Weights of a small GPT-style language model, trained from scratch on English Wikipedia: LayerNorm before each block.
MLP neurons of a small language model. Each row is named by its layer, matrix (up: input weights) and neuron, and shows model dimensions 16-271. Each number is 128 + 32 x the weight over its row's rms, rounded and kept within 0 to 255. Numbers have three digits each.
After each neuron's rows, "fires in" lists the words (lower case) most often at its 100 highest values on Wikipedia text that the model never trained on.

L6.up147:153112084152098070102112152156095126119158100124119095107129156178085087064116037068112142109176166130097173105087181096099153093122133177104119164160107102119104141120057132143131115087153150188125135157144109079113092163102088119103114109163130126163154130160100141188159161092101131106053137134112164117159101083107102122137110118132082094153110121089156151136121115137098099152165159144132156123147100126164142090101133119117100109130093092162161154127168117147137115101133058142172156158147110210095122177140144145069175115183100134232140152149102126157156167123107054126154124171144171145093224161162131109049129126147150173103109097130144154166106164155125108167076152126164147171127082120126150142137201101086078143139187104128151118107173084206128110129125152
fires in: "july", "march", "may", "august", "april", "october"

L6.up988:129176092086064106075160092157148084093104218143105162194102120196089090106103097084182133094146052120144098117162129098179140174114133111131139132115123126118038115183160139096112165135142153142079188119090072096139114161045097163126115175158148116056097141091091158099134115086089081118143172116070185121080152120171130133162138117120084159113128114099125184167074104107113128108163115139086149093165079128136174105136116054121086164112186166156125140095112109070129122103150146118137161134117110191069108115086122169104138114122065134141142159119138171113110119142125117099163123187111149199149176123142153117106153110104159183066198127115154128123153111190173078133162166105130156202160113243125144085110123119140118061121146150088105115145116100125128141083109082
fires in: "not", "but", "than", "or", "t"

L6.up43:126105066110164105117139090134119166183125111160139128166105110136075132151122139126114117115115128150129117080124088149142155143176153102098088130169119058133083068095108124118120159123140169195156204149083156135148125126089068089123135159190126091158125123116165119094137139150055121123123128115110174078119115053129117124124133042148111158131131193155129143180048096147118072155103124077093161159129092161066105122094130086129078109120146124114130168084063130111126163118119141056131082101091142150114117126137115103173196116133058104159102146153180214114104148126146124086151160154136123196125197111096158146146201105137143118091164147123098090144132182117127091141086116135136156146096008107109121103146120120152159136187137107088163129138157129167120073139135154
fires in: "such", "same", "one", "also", "following"

L6.up3:152151075142122068104132134058151128077120137131146135092111126138144152130143115123098091118075096099112112148144144141202190130157107099109173148118109112119110174109146078165155061142129139161134169137121153096187108109158112175116049120105140133207177160109088157207138130103107094151145147113155065116151123156153120140111138100190107163080097173120137148092131131113097128092139140130090128172095108193135183119132159161184106073119128125181184141126099152162186098131136152156121107118095131154136158126162099151159117045095099141174146116123165132125109170114116069107164111142132179107113119139113131112102073154120143109125133107096164103184135106183095080146117154119132122128122053127132112083141145096107138157156069053079160099141091112068109137146115139
fires in: "for", "to", "the"

L2.up1697:133173122150167094152127102105181122161116109150140138148080173133139134049110110122134135104133183071163136197158149150125098113103080161118209130126154103135199087133127109149134133091153183146133146112142097170143116065162100109171136143143177098107213092162180110211169128142160124146127108097093161156127081077158197122159134147112154152119127117173103138089169095156108153105224080076171085095116117174131138108102106073115095108113163073179161157099154135082146151034100091168149163112108099094157129174125117148161128100116145113101126108123122169125111139151142120129114149113101133175056172087095119127134168144059122099113079117126098139111139128113152123106129115136133117121146110068097115120119157087117169190128185085145091234106172116141107195177103137
fires in: "based", "as", "born", "raised", "while"

L6.up384:104137178073082129108119120114143126102119127108141093133166101209106079168129117041130161084125190134146133173096175101139150097073088149155128175141159120089092120142139154115153123128111184151160108174163145124102176102159106094157119135116152111148156116179127157241137144156080135092100170158175144087127088042136147146111138096119144140091099149155145204137120131156114127132145152104172195109135056119155165102103179084113086110106127094133106171112156109125108116169142129145150085139113061202140108147123136108109127126063096133138086115133136182113146167121118156123089053106106138106104156125127127111107109123150128161091137135065127158118190120081189134117128153153111059134142064104148128136104179093123156186095072104128139155147081169111138110158170134
fires in: "this", "date", "may", "which", "release"

L6.up1364:129163149134159121088151152119132160110095128125107072112129141117138128122104065142134082166149110107182170159127137144129111121109096140053109116149095105195065097104100168112109087131147087175119185150091105169154137092113155103124099174149107092196102147109064104104110192147111110088143155109137146153131132164137114166086098125098137130082137219094112165138165103144141107104186173152176156119149132154075131123152107152091134146206174133098151135144146092118127161109054108084110196126130120131084172137165113155128095109119114149139091111103126147130132128129121083115058151146132118089109064087103123127117092154076144151064135108136098085136151161140063072100072144157093111144136170169204085076130137144085157141092134097101112173137100107161164110176182166
fires in: "is", "found", "can"

L2.up820:155089119118126086093175160085085112142170128151103088153115187105085133125121116146122176125118126095123110189176112154197140118121092159051121137132110098070102107082147182179158112147186105099146115189154087124163096099090138091086090139027134095138192111121080121123128156142128136113100144127139102119107136145175196172137048114076164166124150099147158140173169128114121144125131177167135178149120162084120168118134157155116110105085150122164088178107119047095141101135050122079162166179131084113123081137088120195094145113119122118193132055121088156144152178120141142132087151127144134080135120082129153078085137176122106112093142109191146122124172152127099135114143143154123164133121107152133125122127142106160130115116105138065130104118111061127135086110150123
fires in: "released", "produced", "published", "developed", "found", "described"

L6.up626:123112181132164102164098112103144131238086135150138099166136090116120064096079126170150112120104148124150085105115177154110121123105174143074076152122156105178180095163122158107071134101145180196105141117068169054164164140173122130123133189147095124167134121119106142115078169185127173156078089178111086129116065142132136149164063113143152157068137119173152107112159135084075177144075108094160106188126159103111140074044153113113131093143127176200142079113116120123151208128089111116122175139108112106091168113117108139119162090109109095142161113091151101131094150137101136137124100128150128142046133128153099106207176191132125154139090142186091119117134127097110169074088166104172138163134098121141155158108112110127066142062166085151141132093095158117180140116133139
fires in: "of", "with"

L6.up643:113184163053067075115139186147100127107184119138178126122161113147128090137114165062120124146194168158088132132117117028116124116103138100064091105133161092123076117128183179086155101083119170108119172174194118138170037119103164126083148133162143098098130066124189138145121122145110140058152098142078165094128117082111113176144135133146098138125138129186129150127102083154112078104145102145114128161155128174152094136162138120143090155065100143112157138107117085099168165147178110101116154172101127114130185187221127130134124157097139140155124162143150161126197113126142063070108123136129158131125158130170087143163144156140168091112160058118069125124125149165133130157075122132091061149066148156122112114105136160171142203117113153084088145116171132095142131142118159
fires in: "of", "population"

L3.up1548:106163106098131100144137233114158196178093138153149148160207100089170124107115102070131128151123128107163091118082155126192141122130063162149156145123080167097164045180113118139113112093108103141139154137157175161110158107133080102140120090117179107121137135209200145119116151107119116048104089121138153112129090141148103116146125198096139125134110119099129135097093117129124160132169173074115119051181162137119159156123149134117090103111156083122170102081120109092155104104123115078135159160135111186101116158200126163120166158117127108107128063162119192117159163124121164125131131137141091149073168141140161128107165148101112112077128104143112126168159136163142076167167115138205113113105166102122065123123097177167128174109116053119105169107127073117115091081127111
fires in: "as", "with"

L6.up1094:090119130126177165077131095061125116113121107159099140100155152173122080088156154139096100073205107095086108129135087160162097054139099144168062139185093131150094126129140107121153123100146130122101110090159084192178121095107088076150071125082093152135202139158144111172135112133166133168140115162175114118193102092158187110144105076148136121136133081119120132147162119143097180075123133088132133123218072149105056093115146144100128156114145118165144108087175133135113123130128134102117078096103140127105153131124113107154133133179132134123142155102172162121123128116115086075117129139154144179114190103139122123132142147061131154142173132113134098127105106172160084084090149155127071179108117183152170138135160116145105160106138110119053173144107125144154169085156114
fires in: "on", "to", "his", "him", "their"

L2.up131:181140146130135112105128155095119112099158169143090130149074116151156171122110153105110104138148063144108146119155157138105154162095196101120179126150161070096187109109134100116152152120149157170161111075090158117144118054143118178129130079153143075103098139121178126155217127091159151133058136116171044105127143109112175114117080141177204116105159128149116130152158141127146106138144116153173113142192156123121111095198116123129127096143131122057100193080108126146115113112118130119121121141123114126149132113112119140083065024110047110128151092107119188151131181049136134148132207159118140106125087123183145089111183060144139120101117091087141156121138118144121081076150155128157189135154081124200150120122086080119116104172161127146216129116163156125111179139139037
fires in: "at", "by", "hit"

L6.up968:136131177111183104140150093105074152156155133178104113064099119126108119091129170129122127110153094108084129087149140148152129082126167192163102157164214099106116129147149126123131160113046124154090113081127122096176134133140119117158110122153162118036172103190100131110167113182189131122104103151146165102077127083120119114093132155153129222108088119166100127144057146126076181161049114116111084156124105154108120092117140095131140121104147164092149123101110115131171161102131147105107117129074110181136166166099116143121089076117104159186090149114144130073187153156133101146064163187106129108143128133129087164126108143154138116119130113138102198111122126098144157158135165091176146155150151183111160108122092094209122118122145115162145122146073130074170099121119079
fires in: "to", "of", "by"

L6.up449:197095101075166080133134156130215125184077145145152116161124106109130054157147153143183104121141121117098080126128169102166193160092114125104157139070067189107068052164114108147073116108156113139130152144148120099168154113105111140133090150149111073131110157088131142182113129109164104084130106219128082173114129120112110110176112156118123116130118138193129111104139126183152124149130149069153111169116143174133139118134133088139097066103046159128131146115132112104107146135136080085140146208099130095112183137096083188099148082111165140092121138134137125088094153180130083111149083154116118133104118097177159080134132157099099143117079126138118095148174104138169096116113175172096155145102067116216124093125151200167078133135071118067092146110176111176118154087136185
fires in: "as"

L6.up1611:143079099144124107144161185133130137108162105096124128079088074156141102134117078135135173138164123114114085092146156165108096157121168194102082152159078138105116085128158120145140173162097144101155199138197211159192125239097173092137170120172192131097075098148141130109193068137079139119112108140083089134173106131142150123161146139145125103124154142226064114097081102090117155061131124090099111195112135118173151113044129114101061131130150120145121118119123158139144179154185102080125118118132134121120143152141155142155139156162130122197145123133201045123130135145155090164168134162133150152131150131169122181118097142143191155163134121079036153145108083100152125066121147160099138144090085132092184099106078123133070136124149102116114154170109140101075100136141060
fires in: "of", "18"

L6.up1123:166132117123139126120172145097144108148105152136124112092125130086130120181123167150094195141086130041137123103097150108111108117060138158076107141173140163037139115166105132066097132129160118154096146108124165140161091128138174133147147094190072149116137099118135201161090121114148122106116113105119120083113111127124127123121141175155092109152153112158139159128096158123125104105123165121183084141093162147136164107121191100127129168143148166107115134107177104103116184128169144110110088203143157184148169109093159178085131088123131164158118164128144096133075137098106138178143121172093152165104121074106087237100118100145151148120201097103142201095173139076117122107081151101135163116120144086109152117154121104157105084082111123128159116115107085127167161124153085
fires in: "world", "war", "state", "states", "s", "us"

L6.up1641:144126153107150094131132163127143111159108091150148165130098135152145115175168106114125118119174093078099141142140141171148172132108145252109132135153089150165146104194166093082127109127089148124129146091131190115177170194158080197157120180080153107152145141100155124157100163128169124115079113088094069128142121066098171139135107141116130140067086131106133152114106161093096100076111108121134128112100099202111122105124113094114098110139145132105132157113129136173190156147120114144097136133064118117151182148144102154141181050146126136122132157132160145128098168167109126087135073085126126137067073087132131138189177142073104123111047175112167106115179125155166131105100154125175123073167171135145098107114120197143167135129093100109118126125108138130165231135148114
fires in: "for", "about", "over", "against", "towards", "with"

L6.up1311:088158087068146092116161132080098146158098131147137111129164120121142052103183139164093166098145098118142075106103169148123118077143109157112148133185188133106096136091145197090121177068157170143110138122112146194162151136134161100093121109171096137081123109134149179125135147141201095121139084172085101108114088128085145188162141182202113138077112116171120119149146060111148122100091141084208092229191169201173090121096122178132155141111132108214125120086115151125189123112124169165106138092052134131132177130092114131093063174114130121170150148109211113093100097138125120140125141168146120118111083197163118175131103196140124096115125097160041129145158133137144151137168155116135117185092101112163133143131112103126092157106113141147133168124152125114147153104129097
fires in: "of", "and"

L6.up1758:160163110162136090151088155133121187127168114211137076117148104140081157147149120119144088130059091054127101123130181199162148104139127109129098125195174125145112088146106158109189174127130152149114104174140176145094092132163106122116134135174166152137133110161164109113159153134111069154096149158131062117115115140107157162169095091180170119096145105193127111112131121104125159096137130114126149154125153113131089115120114107145102064143125112127132123085111086122187117041140139116123147074152112165124123163150133173178189096114124107172099105106185146114144164104115149137071086143130118154127102099150104112084081179118171122135093102157100124119122130180090103102117094153096133185102012194079075094111076149140142133080174136110173129032122140077105122096156091
fires in: "the", "of", "following", "same", "main", "own"

L6.up991:134109081077176079167095123135113081105202180131149183115168164146160071191124152093136178135118134134161053138120164105162183176111111198053036114147127144175093121125089125153142129072099139115154149157091122131163154212149157143121165096165130093133158091109104129122154115124104126151127135103096080118233114092133129112133166166135079218089146203175164133187061174095055109068144135080126091160071152127118161112123114096115132071126156077133142118093155117084113100129110073096144154075137093148107154156138132126063111097104160136139126163095148122104082152133113134145122096141118141142153156149110076159147092090172153169157174136136144159166185118096175080192126168115151198122137126144162088114165153154087117135181140117115121129109106160150116128159145078
fires in: "states", "of", "state", "academy", "s"

L6.up327:128106113096194089094121128180136163069112113149077109118093149140150150063161124069110179111167064121129122094189161129140175095133155114107114103185158125156127152135112069125149132176066175167124125160134129149176092151123146112128127122156093121184150090128121124114148090165125160175086198146145151105124121123136064122118126113153182118077122125153180117134093071085119137074094152101107154135152080202136081118132151161120118069176109132134105123117096106141204111129105185103113083135144109140191142093193158086109105131141114133144163112129153089142108128128108144155123096173098144102134129135156126192137109099132099094112101168182131110111114164149130058115120116114170166155156138094188117110125136137147086093141163123105178116123112125155162150067136168
fires in: "of", "the", "end"

L6.up513:160122158132173076103143141170151133142088107128086173086120094088141057061117112122112085134111140105078057126100135148163126108135117167129060094178100122179108067155077187126109118113140187135124148119129148156183079148144085144086141113218143099138184131237143140134158125170131059167110179118155141102202132170143116134140079102066160159076066160171131145109123120137129141021150164132139093177071145123054176129106071097112134109130137087090142125089133078131132116148121098072094147140132156159165192113181148135112143088143101141107135073101150154129131147112111166169130134103123099180099137047178151160126128113134140128076098160174111119146105141181196132076155148137203101139084159107154156080132132080083079095133148081139127161122138130170095175148127120
fires in: "became", "as", "become", "becoming", "into"

L6.up218:155078081135184124083153147128124089117168165111135123166110154105110118110141114073107100124133120110073105147080116147214145146103119111141158146117090122116100082099150128132135159125111078116153106138136162164099068122161141122160132131105138088075153074092065171160113111125183108148116128149130084167200086146131168124156135179112136234085088049159146143134161166125113171124166084133123179111173113190015129124148115131135086132077061121114175115083146085188130152138112194152101116122095098172093125135147115179080130139093117136113120124135126186069092144158099089109067185100149120053133103134103108119151137108127179153113213121100197154129132077095147124171114142146141145128046155119199093141140147131141164141106129158082114114154165073170113180059065153
fires in: "into", "in", "after", "heljarmadr", "igor", "to"

L6.up394:101092129167208102086134117093160163122127130126121110139127186132145147111112129170118148123050114144112095233115154090100128134107152080071157140129149114159114148085170144109128154134139160164082153133163142159161096113152126182059118166144165089107159140119117155155108101141110158133122150127127117140121071145126107121149113065130120117124146134191140162089128185113120129143135110096123111069198158165156115123084125129159106109109114072078160164093142170115140128066098176144160145166092057127159137171114143072099087122106119148155114108110153176100170138148130132089113109243085116119088172087097158159143082089168113173113195126140095231132133135120136140114165121141203091141123128148148102120144175140101150181138136125153133093147098119088161180093145083
fires in: "the", "tusk", "it", "there"

L2.up16:161111142152099144147119205137149124141116160186125084118131147155063117069081152084128141140142150162143154119131105137153104096090170117150155159153190095114124147095142120162125129120163161190071128079137122067101112143109129080148175113155172106107115097200115112114088115185161194106111096094171147058111120122088209127163084160188105075102141108128114139158139124116137110100104130108233104139159208126130116103076139137141099061146116139095144179133125120114134128133101114117117102080120128138060181119129137096162095145113124134099145109122106133143127174126149181090152185093148136187154167122140071107127147135135169115137096075173131096098116102135144119134160146123099140139215115165150137147136138088102141113107132200048179147095126076156115126133117048
fires in: "on", "from", "at", "to"

L6.up146:191142138109105119075112143086141139125129161147067134122125129114043115118085149178125059114179060101077136095143152162153139191143135127075139082121036079130094107159097113131103147157134100119127131152119141130079108178099067194134121078091180113086136183141112150132097145188160101167159186208129091109113102064113120114149105126102197141109101119107129103150140140087065151118140076169142109136159082113085156103093125078127159156085181124111116115118097082133082126138102141081142117120133126144122140137182127154096179138164115149114150191126167109102125133107095172050124075171132120111120095161103093097159130083133199130078152144229158110147133183135197118108156192141130176101095110110124167160106201136171131136126134092121078169151183103139156149103147132
fires in: "by", "have", "much", "just", "most", "also"

L6.up646:143146097135212095142137165096112134143138120139110117137119162201175106122117097134097149104126037130108112198144105164119082140114111179082163142185172153119071097122106190138140107127111145182130126143089156117168072162135155066114138161111186110190137130139110107184161119113135102088112156167136099121171090116163123143130111119108151186132131102117159148092134149196143126141093157154131144114162158140100128148096201120137144095095165082170159113141072151110167198106157196117132156159137131120097197134130122110134084115102120135174103094128146101143126145151150134152104114101111159102155111065086119118174128164059119122120085082152128135132166144135120115109125128110194125052104214112097143124140097139134127103107166069143128166134093121078193176124202145
fires in: "in", "of", "by", "backs"

L6.up927:135184059106118105096139127066191100144130115155103143152106144089141084105124061075082108096134181101105088153066133173140114125104119129134096140120092143139101133088096145146193140139126115171112141088113155105149065133151117161107069126122113142190177173139167146186118090132102160148135137132143104133137112095139111146112159065143192161110131107087141156113180151099103198133147058070133112138140113171104142081111167094125130107178105186156154175107108096139080158098114096095110150119074136170086124112142140088135111131098139139161204135145157098093095144196114082181133065087097120082123147102095104131156127120085168132049182129101184144146094127127123111194120139130134167088185111105177075087154127122125174152110114165101130152115103119129167182111110179
fires in: "to", "over"

L6.up1257:161171081108142119161130100097140100166107167134087113116096114114145048101103139111125185089146097154147070142067128132176139154107121176072083094144147120145187121102069136136130149110141134169139164107062110134199160138153152061144133186172158144099160150133145136143066097113136160139103108147098134045185040084084099157121143064148133150142126062096148142126138098128139143117139144062112089076123105107061204125092198056121139073213214140132139161135123143124093159064145115098143158151094134125118218158145100099101100092114114126167112162119166086101108157128129095170155126136056137114125126114137083110154174169102156106105196109152109175111094130130120155153086133076146166077211126091111118083142134127120108078071156146124143175104112096141134131100152212
fires in: "to", "1", "10", "6", "11", "18"

L6.up380:204159106131072112183153138116136096148136136111092113097111225125084105152055076113083100171196143077107119129133160145164123159127132171118151133200159073071134091126097182115116154131100138186144117135141201119158115126132077173128154087095150143157113119204122131149105115085153139099174161139161077104162116104135159190172125170158137155077144066145124146200130089150126142063172116123182133089102090169083116101075166105142141062138138164120148092072112105139157179105077098120160150135114117168117168117114146129135126091113122150227094125170158081121133134136102109121144138096130196093138106150143116119169146109055189127151138147153099137083129068154169106101116099126082179125206143141099150135137172116140183134131176127149081097097136103148138118143152111
fires in: "in", "over", "around", "across", "throughout", "many"

L6.up97:089104190092158156121164093105095152161121187162109170093128092165111131056135131120081119094163087123063166105133163184165073173158084155062138135119124124129152163098100154102075133149118124120077129092114074087137092168121099070150118156108150107135196100135116142140160186135147139146110058178131062142131048121149175132103170191106140138131174134129192123091178109125083145110163098074187127148131122192061151133141109076135155186115153121191141129072145136151112118137151088172127095101084153120106140159110080177133157099107113103135145136140146117074094185101151081091148117136113120100135155119086084170161152172117130117122080126128133111132131157111104099090087088135145134151121136106101104067134145171142127116149144053094070144170158147159139142128106134
fires in: "to", "at", "on", "help", "helped"

L2.up1037:176111105140141099143150156115097132121139141154111086081121201133047117099106148100117237125155145155122111086091200141172165134159077131158138140133198086136125153099118125091131104140164153138193143130141121157141136138123145158126123128145106102133164153122124133139150176137130115119152061073107095154096101139144147102131182141105050164150128109125146128116159115109074168135107107140137187132215132161103133149132140175076010116126147166099128150074139097087134138071092075113084141159169070099145136143118096174142134116159147126114125156152142150108114167102129107072127163101121109118091118137156103059156198146139158100171078113153126116115155186130088102109173175125124130152181124171109118177101157110154147159163168130118158139125164124153151079069123119
fires in: "released", "published", "introduced", "founded", "began"

L6.up1055:159090142163123098136149124168113144182155179126133084162154138134153046141064076154081124171137140170154102129148164137165079092137167198094111133166150158203130122142094207158088150126134166125071098162097164069145111125108120097081124183161087113092117106129162151065102171149182142103086109154109126171117071115143129119174127127119119149132148129179130121138104175108060194190098099115159117181191149113130070113065156086132132049128121101158073137117128050099163198112085112091129137104117110120097168133152136080121140113072127119138121141136155134140132115082137144134104148094087153096123134113191080130155113150117097156119098127154102166134112066167118136077165162116159109144130095112130112156149122115147147184057175120153160169089113108129149179121120126
fires in: "of", "married", "s", "was"

L6.up1357:165058095162149121122104150124100108113202131185087119063157129118130070106099162167091088116171080105123115118131133154131080110085113205121121113139103088140175124121137121137142176101124092133100112105095124156130116165127128149100136180115157114133160116178056090102166142113133078133108124181155142170166115106108170110168081158133169170095079180105106117114123107099117152116153142121125143101115165113138166106124122124131155173232195167053125129164149126112155137118049133100140161102113121104141119135147122149137141098139116111178095116111143113149119129096151172149179137115088139128110113109249113134085082158155117160170112126141199161070122086210094069099099154116127079100136160147113155181113148129135129115124130132141178156106129037102100129043105080
fires in: "had", "that", "has", "was", "have"

L3.up561:193075111107060134137187218080191119061151102146123103089064183135152061154095096160076151140162124108094159127147078094130093125110141117119122106143174152116069077147092140112084095175130141104082154125110180135100155116119101158127083177105106083105097116134148121124148126139157099076130163147150080129141135139104117171110110123155163155139124118153105136148135121116148108096115190054156188127155122144108144123180150130154147167165138061100113255124126124116157103133133155045158121112128150101106183135134117172085146108166139118144121102126141175105060146115123106172106154159112108107098168106150130219107117110133148106096064117212134130165142166145135140127064176104198157134255169213189145129136153134135147128168127149109133140132149102105129159089111076
fires in: "found", "described", "seen", "such", "mentioned"

L6.up1781:151131083074164117157127161095146127054086124139180120140149117105120075130148087105157096052079089112076106106137177111128100091080153148088108073197073062124100107146107120122121123115143184153121128183091136139162131115112188119075130118114121129150152076173153145143093046148180063178127124108189124155176112165086106131184129212184146140030127102138108142113099131157125148078166082141181187164137094123140128117090085098151170068156095112122120109137131106156117135088118118128148155106149108154094127139127111143161097125106148162132174099150141080109101146147115068149151201125102148152104130153150137086154115111138163117123102104119126125114161118149162096117119134148106074150056095131144152146148128114136105122084084088108114164145091158118124084087106105
fires in: "of", "the"

L6.up520:148115155091130087094123173091158148071138188149126196094131096088191101117107097086189193136169141095109143193159145108146097154135157128125123115090154165084131081154104144116121125118137122132128150131161158147155144221147106107159098149102153120147140125103179179101233072134165144088089072146136135167088148072117102174134082124132137139133078107079117134143074090080119181135145147109136166122145112230126116105135142103122113114155158144118131185118128122122109096128120061105138117129070091141173167132106086132143136152105089129164068104130168135124077109143137131094159105152059168147134145146189168090147117094070164095121149127078164145117106119157159163136089154156146145129117099163121128088126151141129110121110166099167214133106175155104087154116182132
fires in: "than", "over", "under", "for", "as"

L6.up906:175119105114136084091111112154136112126157096153131168082158153133124126080118135095111087057141118123090127159110175099111163169116087189125102117102139107096094152111113143103064110074167196149166140196114166144157150163125149077122151139134107109133120095162079162245156134120128102151135169147144084112214128087127201138136114164086084130083119119115180122145147173143132125167092170114150102151104116143120145123124144096148067164131122132152143127081146136109128134129153093153142145176144158084103151135104105129053149121161133147150112070129163125148069131159121148171108101195146128134133103091162097135119114129162128160124125155071099096129118135107161128135152153147163086186095131068130164135146160058166125111000227009127084133139102105133097094164150144
fires in: "in", "of", "was", "a"

L2.up1113:186136141096131126121155130109118126078175127105150087076142111172128151106086188084096106092119063151160135131109154104090180098153176171089098114161104101143097101066148163116145105108124159169159088073107044079133103112110161168156100078160124113123078080124132077134096130061131145116138107139142078075143122080086169118108113105116096116106162124132059149103199142111113104082169131135120176161164084144101125124134093149117103127139109132104138159125178130166144115077128139088107056152108158183120097147150105186137114126101107129194138140091135088115115121109152114126056114171104139168114152143164142130118125096192156174159113172134128143185122123074081092182151176133210099098165118158183177162134147145128150104201137176120153110146144113130199124127194073
fires in: "october", "november", "july", "december", "september", "june"

L6.up1571:153166111132143111083194111103117116114092171120107101101123093142158093134072121143102150113158081112106136135109104101211114143114168135153125158194093071077104092144115136199147153095144087125125121102083131056195109112103122104078112130156079092073111136165176168121083128142151108115092130079129109091129089153098110145100126105170076154177091071182176140099150125153141128105111129131053091118151103200107191058071135124133092113104120154147142127115134117145125094081099188119106180148058133138110186148101143091075080133101109127118122167125167132120192123146113049131098151120127135136159155100130174141189166122065155162127136088126085143171108117150184101176091151127126081145202124188173066075139102142105107134079152124059098179157118101119148156111120130
fires in: "to"

L2.up1522:116108110117134116146109175166145155114108114133139133133133118112137146134083143120130169125125104134100193202160153120189106127111067101145133156163120148088096101082131131143139147125130143117124138182128179116121130090148105104046129076125145130142191125139161102120202179207153060166121103146107134150097149141162139150148098141158178143095133153142157128107117094168151132086125146178134136102130147112146134089128100119121117172112156099078122154166096068150095098076112121089151085119135105143110135134173119125079115022098084139089108119174127146146119148084157115154046146149139180180110089149168187081000149170102156115083151087131049123122112117152121143080119136130131126132069099157166138041117091100150088163056152135153104134142112118165091071137142112
fires in: "her", "its", "had"

L6.up524:125098117130092118123136166095194163113109144104139162133061135125146133154127106136142080149185110094060062142116136151181123130103086143137147145138135171152125066122130123160134122139084116158089121162080147067167196088080080177104084147141162115114209081114160141188120103108165144153108098143132146147116130100097188094144165064062149153085100132117169146132169155119090158127135188122175096194098131119068082038145177119160133102163032097133102112128136096173127147075144140115123117120096112139124128148127149112100152065046088155141118128147158112095110120128143083130117105169108155152143112132150155111135144145090101174126106130082094127103134109102082061118114191106130122143111096176113111110132156095162123142163149121149123156124071114132156105102172082
fires in: "her"

L6.up1376:098129094126187099185170143178109146121163137154068149142122157171099090111085115095110144096178076105155126097169099132122137191117095107108063121174071063078071166211124146117123150119156081111086178112121121137131097144138117076150089166154210104174151070109145127135180179094152163114144123178108071040105094119128146116146140109198117133107062199172178138175122146106144133115166117104172180081124090151074123104141154157130089082106148174106133155157108122117104177141081123109101083121079143130169179116125134139152141103185075182171099112140123143118091167125126102138158182092091199126125133138119121113137189113127167134104095125145128153165177069117118115136127135130108151121141159130165171154135116124149092169179153090108129191075213087192080152081120137
fires in: "the", "4", "5"

L6.up378:169106163109147185109126090132161119084064107109075159171086111114077070144048202135081138114155074085106105104084085129173153122083091155143142139225120059136115128070126120082136153090173193174130195150131141071131148154115103143107136088173135100090085113099137099145120115120133111158167117160114125060131150151141192116111154095106120151070103148186133150129060101177128105081128098079135071123106147198095124105116110103088115110148212085096154085099144119100137149128133150120126123125131123225056169165138119163149119138117114135131106144103125102117115155120152086130121092140141126175076137134178110107065105096148105187134151108201093191117094177166156123088139155109128131122139114120141140138118137122100094098145153146167128131148109121144198155144203069
fires in: "which", "that", "this", "century"

L6.up1609:172139141128136059136147208103157170110087196178128153088113086065089147123065097107142165120093135052097079136091147140087134157125174190113104139085058096133099188169076094144178146103089077123115197143091156100130139151098130203145119147125141134125138147127172166157136100107168053116119171122113100100092133083190105118192149120123096159128096074157131135121146110079066073083090122149098138128156107124118104125117090128100164128133151169124147179156124095053119139172095130103096141119067102143161118194107137090085146065163078126168125139121137102124138186141140156140168105191106161152103230139091121128104152195137086145113036106114150163130152130145139161029160181119184125099155074159132099071127109160104111167124138114159124104130133099110125174157142118
fires in: "by", "with"

L6.up898:130064111132136112150105112133131125164110159164129134151170124081153112108116145138099152110129166117188132139130140062114175103097058150089126129155163089118111090116129195082073123064177203079128216124042130157122156142096125119082149165125143101141089173126126133124160114104185075136153112136121146126168166146116196161198090086077126091158105187161158137138155123178141135128158168118165102096097139196136128140140170085174118086117087082095072143088139127106110141084165133138126149134148135125136153112081089125099121140127118136091131159117147190121123103158164139106071079132103106155101147095187090123065158165124120215111135133102122130076127038205142125131115163166069115091171109125155112146139100135101093126133144142165123143156070083149133163162137134
fires in: "which", "it", "he", "that", "who"